Part of a small language model's weights: width 192.
MLP neurons of a small language model. Each row is named by its layer, matrix (up: input weights) and neuron, and shows model dimensions 48-175. Each number is 200 + 20 x the weight over its row's rms, rounded and kept within 0 to 999.
After each neuron's rows, "fires in" lists the words (lower case) most often at its 100 highest values on Wikipedia text that the model never trained on.

L2.up311,178,196,187,165,205,219,212,194,170,184,203,234,222,215,185,198,174,209,196,201,204,205,211,185,183,166,246,169,215,209,213,246,233,205,230,221,204,214,195,226,214,191,206,195,207,211,248,208,197,211,184,210,181,222,179,198,206,158,232,208,208,223,179,186,236,224,222,196,227,208,227,213,191,180,187,199,198,175,192,181,187,206,194,175,201,235,186,172,221,190,222,200,175,176,226,192,164,196,199,220,198,195,211,217,209,181,196,190,197,158,171,166,190,191,234,187,204,169,183,172,156,211,186,219,212,176,193,196
fires in: "be", "been"

L7.up510,243,167,223,216,208,174,207,191,176,176,189,203,199,225,216,172,177,205,190,232,204,191,252,235,192,234,181,212,166,199,232,157,183,227,205,205,205,200,186,185,184,197,199,203,201,180,224,157,182,210,186,225,216,203,190,216,172,193,232,223,202,177,201,206,235,218,205,213,243,210,178,189,181,188,188,195,177,183,200,207,189,229,228,179,177,193,205,200,196,205,206,233,206,186,227,196,185,190,220,228,187,188,210,207,212,161,223,192,209,180,211,210,201,183,159,176,197,208,181,205,199,207,223,189,234,195,228,195
fires in: "his", "their", "her", "note", "also"

L5.up67,230,202,222,203,192,231,211,196,203,233,195,236,178,198,181,223,178,182,214,221,220,219,221,215,160,189,199,228,209,204,198,200,216,209,202,165,164,227,225,232,221,196,235,184,181,216,173,185,188,193,186,199,171,180,198,202,177,178,202,185,176,199,211,188,215,214,169,185,231,197,198,228,197,194,214,209,195,197,230,163,182,205,211,194,166,182,179,236,150,192,223,205,183,182,219,183,199,153,220,247,196,222,225,249,214,196,213,194,214,219,180,188,227,224,200,195,197,208,230,189,165,216,209,183,211,169,214,201
fires in: "as", "named", "name", "it", "is", "of"

L4.up397,198,196,209,222,202,227,200,225,208,219,182,206,171,204,197,210,169,176,182,172,193,208,181,191,191,213,221,213,218,167,183,165,187,235,215,180,204,234,222,219,199,213,189,180,218,197,237,183,187,206,187,224,179,208,188,198,203,217,177,197,173,215,196,191,201,188,227,214,207,197,171,233,164,175,228,224,208,191,186,194,219,160,218,207,211,224,192,170,155,208,206,169,176,195,217,189,212,227,195,157,225,239,193,163,177,195,202,209,211,161,189,223,175,229,180,189,211,210,242,225,216,191,181,220,237,185,150,195
fires in: "of", "in"

L2.up378,200,204,213,188,163,187,212,210,180,206,179,228,185,196,209,192,217,208,212,202,197,193,200,235,178,193,214,201,223,218,191,237,237,169,182,210,210,190,189,201,201,218,185,178,225,167,194,183,207,222,202,192,221,195,199,191,225,197,201,187,197,184,193,192,215,241,183,215,205,172,169,176,174,206,221,146,221,207,222,200,174,204,231,170,246,227,221,183,204,197,208,218,214,190,189,201,223,196,203,200,198,215,230,210,239,173,203,173,193,185,192,222,210,201,194,200,253,189,211,178,187,190,205,201,180,192,180,179
fires in: "is", "does", "do"

L5.up190,213,191,234,190,215,178,205,245,238,179,208,198,214,197,171,199,210,238,197,205,216,196,196,200,218,222,192,196,205,203,193,191,167,227,196,234,205,210,218,158,195,222,194,196,224,172,164,181,160,211,205,221,202,166,208,168,205,207,217,179,225,214,201,234,184,179,209,201,211,243,194,210,207,205,200,183,212,175,222,208,228,214,222,214,185,218,201,218,188,201,180,203,215,184,173,200,185,200,239,225,224,245,207,206,193,194,211,181,213,174,204,204,184,192,230,187,211,185,193,189,208,189,200,213,176,205,166,192
fires in: "on", "under", "there", "according", "described"

L5.up231,206,223,214,192,162,221,188,218,183,183,203,190,224,214,223,246,220,211,208,157,222,211,217,209,197,212,213,190,232,168,188,216,196,223,196,208,169,207,219,210,204,213,221,186,176,200,224,208,213,188,180,203,212,217,185,192,216,218,197,197,190,215,191,187,178,216,224,187,208,196,174,217,216,195,195,238,223,181,188,229,240,198,181,195,155,201,240,186,208,178,174,171,194,204,172,186,215,234,204,243,217,239,198,177,177,176,182,164,238,190,211,228,208,183,175,207,126,202,214,214,204,219,201,186,168,213,175,208
fires in: "it", "him", "there", "album"

L2.up45,225,222,215,172,207,216,225,215,194,190,235,207,177,194,181,228,167,204,205,214,204,204,211,180,200,204,210,211,208,192,171,217,182,206,191,212,179,182,193,226,195,191,182,241,214,202,200,169,221,224,240,202,199,186,206,213,179,182,201,194,180,202,192,194,210,211,204,213,205,201,163,220,189,218,184,174,178,210,187,195,201,176,204,204,193,183,176,194,213,214,199,208,152,172,195,223,218,239,173,191,225,232,210,192,204,188,175,197,242,200,164,213,209,152,230,222,209,194,197,193,209,162,236,215,225,169,176,198
fires in: "in", "according"

L2.up340,183,221,209,189,190,215,200,181,196,212,202,233,160,181,255,181,215,194,195,214,198,183,205,207,219,212,170,219,183,196,186,214,185,196,240,201,210,159,173,158,182,195,207,171,165,203,189,221,211,201,236,220,203,186,221,207,215,170,168,228,193,209,215,192,213,176,204,205,210,193,230,201,218,220,204,201,190,225,200,237,218,201,222,184,193,195,198,211,184,217,239,211,172,184,187,176,219,248,194,197,206,223,152,206,181,211,235,178,176,164,227,187,214,195,192,220,222,224,209,190,179,182,222,171,177,196,186,195
fires in: "made", "directed", "played", "written", "described"

L2.up510,189,206,204,216,190,206,218,201,213,158,214,197,190,199,234,182,209,223,204,231,198,201,212,182,232,193,205,209,208,206,181,176,211,201,156,176,189,185,218,190,207,212,174,203,187,188,211,221,188,217,174,228,189,217,190,188,223,212,196,209,207,217,219,197,189,229,222,204,203,185,191,227,200,204,189,231,194,215,179,219,230,201,183,227,236,176,189,161,200,200,186,209,182,186,220,185,170,233,229,205,168,213,208,212,218,171,238,217,157,248,245,228,209,208,184,205,192,218,209,202,178,190,227,214,182,210,220,186
fires in: "their", "social", "national"

L2.up257,172,209,234,197,193,210,200,216,186,224,168,206,195,207,192,204,166,221,208,188,200,169,215,194,225,211,208,197,211,183,203,182,182,175,249,183,163,204,183,222,235,199,223,183,177,189,217,173,201,218,201,205,191,229,191,239,176,194,194,181,210,189,206,204,189,157,208,205,175,186,180,187,207,208,181,201,212,189,177,183,197,185,213,209,156,215,176,174,201,205,248,168,204,153,150,228,207,204,168,201,204,191,181,212,185,205,218,178,201,187,217,221,220,205,202,237,255,207,219,199,191,192,198,193,211,226,204,191
fires in: "this", "one", "each", "no"

L5.up431,215,199,191,234,189,193,229,206,188,204,216,195,179,227,177,221,219,198,170,216,199,218,202,200,210,189,175,176,209,179,194,211,175,210,207,187,232,188,181,229,199,210,208,208,210,190,177,244,183,207,179,198,213,166,202,201,195,185,200,207,209,201,203,237,195,206,209,181,212,194,187,213,255,204,184,226,179,248,213,165,173,203,194,207,220,230,183,213,197,204,196,211,196,184,237,202,211,188,183,161,162,200,248,185,208,163,190,195,213,196,179,235,173,182,202,197,227,248,217,179,222,170,199,225,182,193,217,191
fires in: "of", "swedish", "australian", "04000685"

L4.up553,175,187,176,198,236,193,212,220,185,189,181,209,186,199,194,171,197,197,206,215,197,188,181,208,222,181,186,197,220,221,200,194,220,216,197,163,226,175,225,251,183,200,204,254,179,188,221,156,200,207,177,202,234,209,215,219,172,184,243,160,189,165,160,180,207,178,216,175,196,190,182,180,201,165,186,184,208,172,210,207,209,221,199,206,211,210,208,198,187,167,190,189,173,226,220,208,175,213,204,207,170,199,184,238,179,184,212,188,193,179,192,228,225,178,183,160,182,226,210,157,215,175,210,223,177,204,195,181
fires in: "at", "under", "atkins", "ast"

L2.up531,193,196,196,214,221,185,197,204,210,197,176,208,207,199,219,202,195,195,215,186,206,210,198,227,215,241,201,189,195,195,170,203,205,164,197,222,177,217,211,220,196,201,209,225,178,166,207,236,211,208,187,189,200,244,208,188,185,191,212,193,206,194,163,209,193,183,192,193,198,200,208,196,175,225,200,221,203,173,190,192,163,209,183,203,172,182,204,212,198,180,202,180,221,169,160,220,173,208,183,206,190,197,194,195,222,172,239,205,170,176,184,190,218,193,201,203,218,244,203,190,205,207,184,223,182,204,219,181
fires in: "all"

L2.up109,205,192,206,200,187,182,222,222,193,209,194,212,206,214,198,197,207,176,185,224,229,242,211,210,246,191,197,197,154,243,227,190,244,180,154,187,176,193,228,210,219,219,193,205,264,218,204,244,188,197,176,194,203,200,215,165,210,177,207,199,190,188,205,201,217,191,182,177,196,199,203,201,182,183,200,185,188,205,174,229,203,171,199,225,223,179,198,190,216,198,198,185,166,170,190,225,183,212,186,231,216,206,204,173,207,229,187,224,204,170,148,220,232,212,206,244,199,199,200,185,190,198,175,186,217,213,174,195
fires in: "most", "both", "best", "multiple", "modern", "mainstream"

L2.up141,214,209,211,199,213,174,207,212,196,245,196,190,206,217,203,207,236,192,249,220,182,192,212,202,198,202,216,173,209,225,213,204,193,163,215,191,192,223,182,198,190,180,178,226,194,225,176,195,212,182,182,174,205,183,195,154,203,205,191,158,217,192,210,176,203,215,229,190,182,193,228,225,191,158,205,174,193,191,184,198,204,182,181,205,195,195,214,187,220,190,193,219,241,208,189,217,254,167,199,180,166,220,211,209,189,187,226,181,209,194,188,183,233,182,179,209,216,206,214,172,237,222,203,202,214,221,170,204
fires in: "born", "served", "worked", "position", "living", "serving"

L7.up173,190,168,209,190,197,232,164,218,173,189,192,212,174,180,184,213,225,173,175,172,174,199,187,212,221,184,161,216,175,211,194,236,201,194,186,207,190,175,238,205,202,210,191,204,190,203,142,211,223,210,210,199,237,191,169,223,207,202,236,186,222,174,215,230,193,217,167,184,206,208,212,196,183,207,195,187,200,194,226,204,223,219,190,226,226,254,184,183,204,204,237,209,182,201,186,196,172,238,216,186,191,183,199,175,210,199,203,216,199,190,208,203,213,228,170,218,228,203,172,178,185,227,189,219,239,201,226,214
fires in: "he", "no"

L3.up70,224,225,236,206,224,203,178,246,186,163,209,165,236,191,195,214,190,206,177,175,168,192,230,172,189,218,179,193,214,173,188,179,211,197,216,181,176,198,210,214,217,179,186,181,184,234,185,188,189,191,215,220,198,207,209,213,201,187,166,190,250,211,203,215,195,202,218,209,212,160,165,141,203,188,223,181,191,185,186,223,216,213,169,224,203,182,194,228,190,185,216,200,168,194,181,205,176,222,208,233,199,209,192,204,170,227,197,202,201,205,210,195,244,214,208,221,216,149,199,207,204,176,191,219,210,211,203,197
fires in: "out", "backing", "back", "wins", "together"

L3.up206,190,202,188,156,210,179,195,178,221,191,220,198,216,195,198,177,173,241,204,231,193,226,209,214,200,188,173,178,197,219,188,207,176,193,206,232,196,227,182,229,201,208,199,182,186,189,177,230,245,224,222,185,182,213,181,244,230,150,220,191,186,173,223,176,173,220,163,204,156,211,186,233,234,215,177,248,193,191,220,221,200,178,213,187,210,190,223,179,204,190,199,202,197,217,185,167,234,192,224,214,190,165,199,144,175,182,219,229,208,219,209,199,210,202,208,192,193,185,190,164,193,178,171,204,199,223,221,168
fires in: "both", "those", "among", "many", "all", "led"

L7.up394,187,198,222,174,203,202,202,227,151,197,208,183,186,204,207,201,221,189,214,211,218,218,177,189,195,193,210,209,175,222,215,228,223,224,190,182,174,204,209,236,222,266,167,188,213,162,192,219,184,232,224,178,199,202,201,207,200,185,190,187,191,181,175,178,205,206,193,210,200,196,180,242,163,198,216,206,188,228,219,199,187,176,223,179,203,236,214,187,150,192,231,222,227,185,207,208,183,196,197,202,170,213,217,212,229,199,162,168,186,191,176,217,219,203,184,200,205,181,236,200,176,233,199,223,234,217,177,202
fires in: "is", "are", "be", "was"

L3.up470,200,205,206,159,188,204,184,209,211,171,198,198,193,196,181,228,176,235,196,191,240,197,171,231,200,195,197,169,200,237,211,230,195,230,232,204,206,185,226,189,194,211,172,216,201,203,198,208,220,174,160,214,236,179,205,183,189,149,203,189,232,195,186,175,209,163,213,187,215,195,191,200,247,186,183,194,152,153,202,198,215,224,227,213,214,193,247,172,162,214,208,166,166,189,197,209,155,196,186,202,178,180,184,206,192,225,191,236,212,207,202,235,207,207,219,243,196,203,224,210,199,194,216,186,192,174,186,209
fires in: "are", "is", "was", "were", "the"

L3.up234,197,208,226,222,209,210,217,164,208,210,229,164,199,190,179,240,201,221,198,226,202,205,208,177,228,183,178,194,201,182,190,212,198,203,220,180,203,200,185,214,167,218,203,203,206,185,209,176,189,174,197,212,200,236,234,177,169,196,198,199,187,215,202,189,220,189,234,205,233,253,210,191,166,195,181,186,243,187,214,218,178,199,212,190,182,237,199,168,195,174,172,203,217,226,244,206,221,227,201,213,197,193,186,181,170,210,205,185,206,208,178,183,226,201,191,212,206,177,220,159,176,182,200,252,236,206,217,205
fires in: "total", "as", "code", "size"

L4.up254,205,214,220,174,213,201,202,197,216,197,185,199,177,240,190,193,167,207,189,254,192,200,208,196,229,201,218,164,158,191,208,208,187,221,218,218,201,211,181,169,186,167,220,201,229,190,232,198,215,214,209,199,196,210,185,188,184,222,160,167,185,185,200,248,206,183,193,218,244,211,138,230,190,191,216,232,184,196,222,199,211,162,204,216,199,222,205,212,196,223,194,182,178,194,164,213,172,192,229,203,180,226,168,197,231,189,194,202,175,231,196,184,160,190,209,189,208,210,214,194,198,223,189,224,205,182,211,199
fires in: "of", "february", "september", "march", "january", "may"

L3.up565,220,158,200,208,183,204,159,208,175,241,201,217,240,151,208,203,191,228,254,192,204,194,209,192,225,177,201,200,212,159,196,194,194,206,231,190,173,221,224,231,218,188,203,187,153,194,201,170,175,229,214,192,219,190,211,196,192,237,241,216,185,243,189,200,211,208,191,206,187,203,204,206,159,181,200,200,198,183,188,209,176,184,181,170,208,227,189,197,172,191,192,229,229,173,188,207,203,206,181,191,220,205,192,220,192,203,242,200,182,161,183,212,183,212,199,219,182,167,208,172,209,204,202,223,171,243,207,179
fires in: "over", "out", "against"

L2.up519,201,221,221,161,201,217,192,226,205,190,195,196,244,162,211,232,166,185,213,177,234,204,152,173,201,171,207,178,203,174,190,170,191,184,229,209,232,217,259,185,192,196,228,204,186,191,215,226,197,197,175,231,182,188,201,191,218,186,214,196,206,210,222,212,196,166,251,216,191,196,178,178,200,198,205,207,193,214,193,191,242,155,202,208,191,222,205,194,202,182,237,204,211,202,186,183,149,217,228,221,181,216,183,190,184,217,209,205,191,189,204,187,207,227,151,169,194,194,242,218,207,201,188,214,183,216,185,238
fires in: "up", "them", "it", "itself", "instead"

L3.up452,190,200,204,217,216,216,215,237,203,174,212,185,182,218,194,194,215,219,167,207,202,231,211,213,203,243,196,175,220,229,208,170,202,195,201,168,211,202,223,220,220,208,183,219,225,203,214,194,192,191,180,212,208,192,203,242,209,211,188,222,232,226,176,267,206,226,191,217,187,171,202,213,213,222,176,181,185,192,214,179,138,219,176,226,240,194,199,167,183,209,184,197,179,225,199,184,166,192,205,227,203,191,191,217,238,200,205,172,219,197,170,216,189,187,216,178,193,220,208,196,207,180,233,231,168,208,181,180
fires in: "house", "family", "chiang", "district", "church", "challenge"

L2.up125,195,202,205,192,181,179,206,167,205,225,186,217,218,202,206,200,186,218,197,201,168,195,212,228,203,218,207,178,228,197,198,202,184,199,198,230,197,224,190,179,172,180,226,158,190,243,176,202,195,179,195,209,223,192,172,212,155,209,210,203,189,213,174,195,211,208,184,224,192,222,249,185,206,217,170,204,241,195,215,206,190,244,216,209,179,219,179,194,178,229,194,179,184,197,211,166,175,203,201,232,218,202,239,175,244,154,207,236,217,171,188,202,195,208,215,172,221,201,211,177,212,198,197,221,214,197,197,226
fires in: "but"

L2.up4,260,194,194,226,166,205,219,186,202,229,216,177,210,186,192,225,220,211,224,186,205,223,239,219,193,196,190,204,188,183,209,212,167,152,182,227,190,222,185,221,182,214,226,228,163,219,234,221,196,185,186,180,181,206,207,198,189,189,223,199,199,187,197,162,170,166,200,178,178,194,205,200,206,207,207,208,223,164,224,190,200,235,212,216,254,226,206,189,203,211,248,206,199,159,171,185,175,162,183,197,198,186,187,214,197,232,189,196,202,193,222,199,194,213,201,233,206,195,205,159,219,211,197,170,191,223,221,185
fires in: "this", "trail", "music"

L2.up81,173,205,217,177,244,200,208,212,206,167,168,175,211,212,199,200,185,193,188,173,195,180,191,170,149,198,170,197,218,217,210,186,189,158,234,215,209,206,213,195,230,199,179,181,207,194,193,195,202,189,195,198,205,174,228,212,264,177,247,206,188,208,200,219,213,222,199,206,204,173,204,187,208,209,191,204,187,222,180,210,228,175,160,246,209,190,199,233,229,220,199,178,233,196,206,197,217,170,184,207,177,219,190,195,192,233,187,213,224,192,204,189,229,182,225,170,186,203,178,160,219,215,152,208,183,193,203,212
fires in: "out", "up", "down"

L3.up354,180,191,216,204,191,218,181,240,187,192,209,223,186,218,190,195,188,216,237,197,178,208,210,202,211,223,216,191,167,184,197,216,216,207,194,207,217,187,200,217,176,178,186,204,238,208,193,195,236,227,195,220,214,180,189,222,200,198,187,216,200,194,160,219,241,192,173,186,194,185,216,198,177,206,211,194,200,189,202,170,197,190,194,201,192,198,155,189,217,219,203,199,174,129,204,216,201,206,222,194,231,168,231,186,189,237,206,196,179,161,151,190,202,167,180,229,204,195,183,231,199,201,239,171,206,197,195,176
fires in: "no", "top", "why"

L5.up293,164,234,186,176,228,205,207,181,219,185,191,182,173,210,218,205,218,197,177,191,206,179,173,250,206,159,207,229,217,250,180,197,182,190,202,196,201,217,170,217,215,238,210,213,184,215,198,242,234,157,203,199,225,208,207,213,212,195,217,190,159,179,193,173,184,241,176,189,227,202,201,199,197,190,202,206,198,180,181,221,255,198,220,221,196,214,238,220,200,172,220,205,214,206,186,231,185,202,173,189,214,188,176,238,189,235,210,194,192,163,172,213,186,185,182,193,180,209,175,182,206,170,213,199,190,207,205,204
fires in: "at", "south", "swing"

L2.up152,216,200,204,226,211,198,222,187,169,211,206,201,182,209,190,184,200,209,217,213,204,213,203,165,142,201,237,188,234,179,217,181,170,170,222,232,182,202,188,186,160,195,185,215,206,196,200,221,209,198,203,180,162,187,197,192,197,209,171,205,221,226,168,216,180,212,221,232,195,189,155,206,193,187,226,190,198,168,235,206,168,224,223,162,197,178,188,219,217,199,212,232,210,182,203,193,210,206,215,181,211,215,222,226,221,172,214,204,196,217,197,196,223,191,195,214,195,257,194,207,199,154,211,203,245,221,211,211
fires in: "not", "code", "species", "subjects", "noting"

L4.up50,212,189,220,201,181,185,184,217,210,194,246,211,216,200,197,203,165,218,217,184,221,202,183,214,193,185,185,210,194,169,194,218,186,214,214,225,189,176,216,182,191,218,214,232,189,201,222,197,190,198,196,205,220,194,191,226,223,189,172,165,181,167,222,187,164,198,219,233,210,215,203,232,214,205,222,188,185,210,222,169,203,187,207,181,228,231,203,174,239,202,207,198,176,225,193,168,177,199,227,186,204,201,186,215,195,214,211,192,202,202,204,204,217,208,202,179,212,190,217,166,163,207,235,203,188,206,184,196
fires in: "is", "was", "also"

L4.up342,191,234,227,211,219,212,216,204,185,199,177,184,200,167,206,176,227,181,206,209,200,198,219,202,234,216,183,174,212,233,192,211,209,193,220,198,171,226,209,206,200,194,200,194,214,189,223,178,199,151,207,208,195,197,229,229,199,204,197,179,175,197,191,214,184,224,188,149,167,209,185,214,208,207,182,207,242,160,199,197,211,228,200,222,173,205,225,228,189,212,185,172,195,234,221,222,199,193,181,246,219,185,164,222,187,202,170,208,137,230,214,202,185,215,206,215,228,185,216,192,214,197,199,201,199,202,186,173
fires in: "for", "website", "with", "at", "record"

L5.up520,181,192,236,209,182,183,169,208,214,201,198,179,175,225,157,223,231,183,173,217,223,184,212,195,202,203,181,189,208,196,186,206,202,183,183,218,204,192,190,186,190,213,208,198,247,204,199,226,215,172,187,184,183,178,181,188,214,180,206,191,177,194,207,205,201,214,221,178,188,214,196,221,208,206,204,188,184,218,206,219,196,199,200,212,163,202,177,204,211,220,221,208,196,163,216,250,200,186,222,210,226,236,221,217,221,170,227,218,225,183,191,221,227,242,178,164,196,167,200,182,220,226,226,226,207,152,201,230
fires in: "of", "and", "the"

L4.up615,163,205,194,209,183,210,217,215,185,205,189,173,203,211,186,187,239,189,204,229,176,216,203,240,192,176,192,194,209,225,247,214,164,208,221,191,170,208,206,172,194,236,213,220,205,179,212,212,200,234,225,168,221,226,206,193,200,205,247,238,158,220,237,197,202,209,204,211,199,203,181,182,185,190,207,167,210,222,144,173,174,190,216,212,193,193,191,187,176,221,177,192,221,157,203,196,191,192,200,212,203,204,241,203,210,210,215,223,212,178,230,207,204,189,208,185,180,234,197,192,218,209,222,209,204,150,213,216
fires in: "by", "out", "on", "from"

L4.up594,178,187,222,225,216,176,225,198,217,165,180,194,187,167,210,225,182,171,193,213,190,205,211,171,189,195,175,169,186,174,201,215,205,208,227,204,200,237,208,176,197,224,205,209,206,156,182,185,198,236,248,220,203,210,170,185,215,216,173,194,218,213,226,215,210,211,167,221,153,176,218,203,189,245,212,201,206,172,222,204,179,164,194,192,213,237,182,209,176,212,188,220,257,201,227,207,209,218,175,189,181,180,183,217,182,202,185,212,174,167,217,201,182,157,175,188,190,201,178,190,191,216,216,215,180,210,213,174
fires in: "well", "for", "over", "enemy", "later", "against"

L2.up63,196,208,223,184,187,217,217,186,236,193,196,185,191,234,185,192,218,210,193,183,220,145,214,218,164,204,203,174,213,209,162,188,197,178,209,183,176,218,196,191,198,200,228,183,207,190,191,212,210,216,223,222,185,156,191,192,204,218,188,199,240,177,202,209,186,219,186,199,184,219,203,166,205,192,189,208,226,243,226,194,209,231,190,155,193,232,156,216,194,225,233,148,217,201,183,209,187,177,214,221,198,211,175,220,156,221,190,199,174,202,208,220,195,212,206,202,226,213,211,197,223,203,211,201,202,189,214,213
fires in: "known", "called", "named", "name", "referred"

L2.up543,209,174,203,203,172,226,208,238,178,218,215,184,228,211,173,196,198,233,218,211,222,209,204,186,219,202,211,180,229,211,228,179,189,186,211,216,205,206,196,210,235,154,176,196,187,184,212,195,214,190,208,178,181,225,167,207,190,225,247,215,153,187,185,184,203,195,183,221,159,174,192,189,206,208,235,214,199,208,188,179,212,199,187,188,200,197,191,247,215,232,223,175,191,196,201,199,247,221,187,186,214,232,157,176,207,149,206,188,207,234,209,190,174,181,228,219,192,231,188,197,190,218,182,177,202,209,161,207
fires in: "up", "sold", "worked", "listed", "located"

L4.up134,198,227,173,208,225,217,219,235,190,202,175,205,182,180,188,216,185,227,191,201,180,215,183,197,203,231,182,210,223,203,169,166,161,177,183,203,194,189,196,196,198,209,189,205,185,184,194,244,205,213,236,187,182,205,213,166,189,186,210,174,217,233,201,173,225,214,180,181,219,229,180,196,212,179,176,201,194,186,194,177,199,193,187,214,149,199,184,199,195,205,244,236,192,173,192,214,192,219,228,194,244,207,200,217,220,199,201,201,176,234,189,194,203,213,216,176,194,220,196,206,192,236,225,178,231,190,148,201
fires in: "on"

L2.up513,194,200,226,243,205,176,204,203,213,155,211,189,184,193,201,206,195,185,198,204,208,232,203,199,195,167,251,221,192,212,187,183,194,210,212,192,203,189,186,217,200,207,194,173,209,215,175,234,269,191,188,171,197,245,202,200,232,164,213,222,195,170,204,205,181,221,193,224,174,192,197,180,173,174,197,194,154,229,167,211,211,196,208,189,209,205,222,193,183,180,204,228,183,185,221,213,182,251,220,236,185,177,191,207,204,214,218,219,166,186,241,231,171,212,196,219,216,204,200,180,175,212,219,212,197,220,178,217
fires in: "their", "congregation"

L3.up401,234,213,196,184,225,186,225,233,186,169,229,182,194,246,185,204,214,179,185,160,215,210,196,159,221,205,202,169,180,196,225,219,209,202,199,199,206,198,214,217,202,182,218,190,201,170,204,238,181,208,198,209,212,190,216,183,205,194,196,198,191,195,176,217,213,173,186,237,212,179,184,212,181,192,188,218,202,202,195,191,227,195,177,224,194,189,217,222,196,215,225,199,195,214,172,204,188,179,173,206,231,222,193,241,227,193,161,208,201,204,203,170,206,191,197,223,174,187,158,187,193,226,220,230,193,232,200,203
fires in: "and", "attempts"

L7.up593,214,182,235,209,175,163,192,197,225,203,191,223,212,198,215,226,162,189,144,221,186,200,202,180,231,209,198,207,193,218,185,203,220,215,201,206,181,193,217,217,155,189,218,194,205,189,171,188,187,220,229,197,197,190,191,194,211,164,209,218,216,189,179,194,168,199,189,181,207,199,196,193,219,212,180,212,199,198,214,185,202,188,201,206,205,189,224,215,184,231,210,196,190,217,201,247,200,195,157,220,179,203,183,156,209,169,201,209,217,255,222,226,206,175,156,230,174,214,186,230,222,211,240,225,167,242,206,204
fires in: "and", "all", "of"

L2.up493,194,186,234,171,156,212,187,220,216,221,200,198,185,212,188,270,192,226,201,191,223,218,178,206,195,191,245,206,184,188,216,208,208,184,212,242,169,229,174,200,217,178,190,209,212,159,244,225,211,170,223,229,172,186,214,220,179,178,173,210,192,197,209,205,171,185,234,203,181,165,183,205,193,196,195,190,188,195,185,181,196,190,213,202,230,206,198,197,190,158,202,221,184,183,183,257,186,178,207,169,187,181,183,215,221,217,204,171,213,216,214,204,177,232,206,214,198,227,181,193,176,201,198,212,218,209,185,207
fires in: "not", "don", "noting"

L5.up80,221,199,183,205,224,219,187,233,194,202,213,205,227,190,159,184,152,206,189,186,162,245,206,204,194,194,163,211,193,166,198,156,209,230,207,172,186,185,206,210,203,190,219,196,220,197,179,181,219,204,175,211,198,215,208,189,197,192,225,196,180,200,175,224,202,185,147,155,183,216,251,167,204,200,190,216,202,180,184,211,197,167,202,180,205,194,230,197,202,178,193,181,202,206,219,177,210,232,196,187,178,228,181,232,194,175,225,187,187,183,227,225,180,195,184,178,193,207,218,197,212,222,187,213,161,199,188,199
fires in: "of", "speed", "year"

L7.up503,185,223,201,193,208,171,185,171,199,173,146,226,194,173,171,189,210,222,197,209,195,170,242,209,216,206,184,175,210,190,205,212,184,176,206,226,193,196,186,210,190,209,228,195,227,208,221,222,202,220,260,183,203,213,237,207,211,206,244,180,192,197,199,164,191,251,206,160,172,202,194,218,194,223,194,168,201,203,209,176,180,200,188,195,202,213,220,222,196,173,210,185,190,223,182,245,174,193,218,154,193,198,227,214,213,225,212,191,184,175,190,225,205,187,235,202,221,221,187,199,165,202,198,194,189,237,207,141
fires in: "john", "for", "to", "johnston", "hapoel"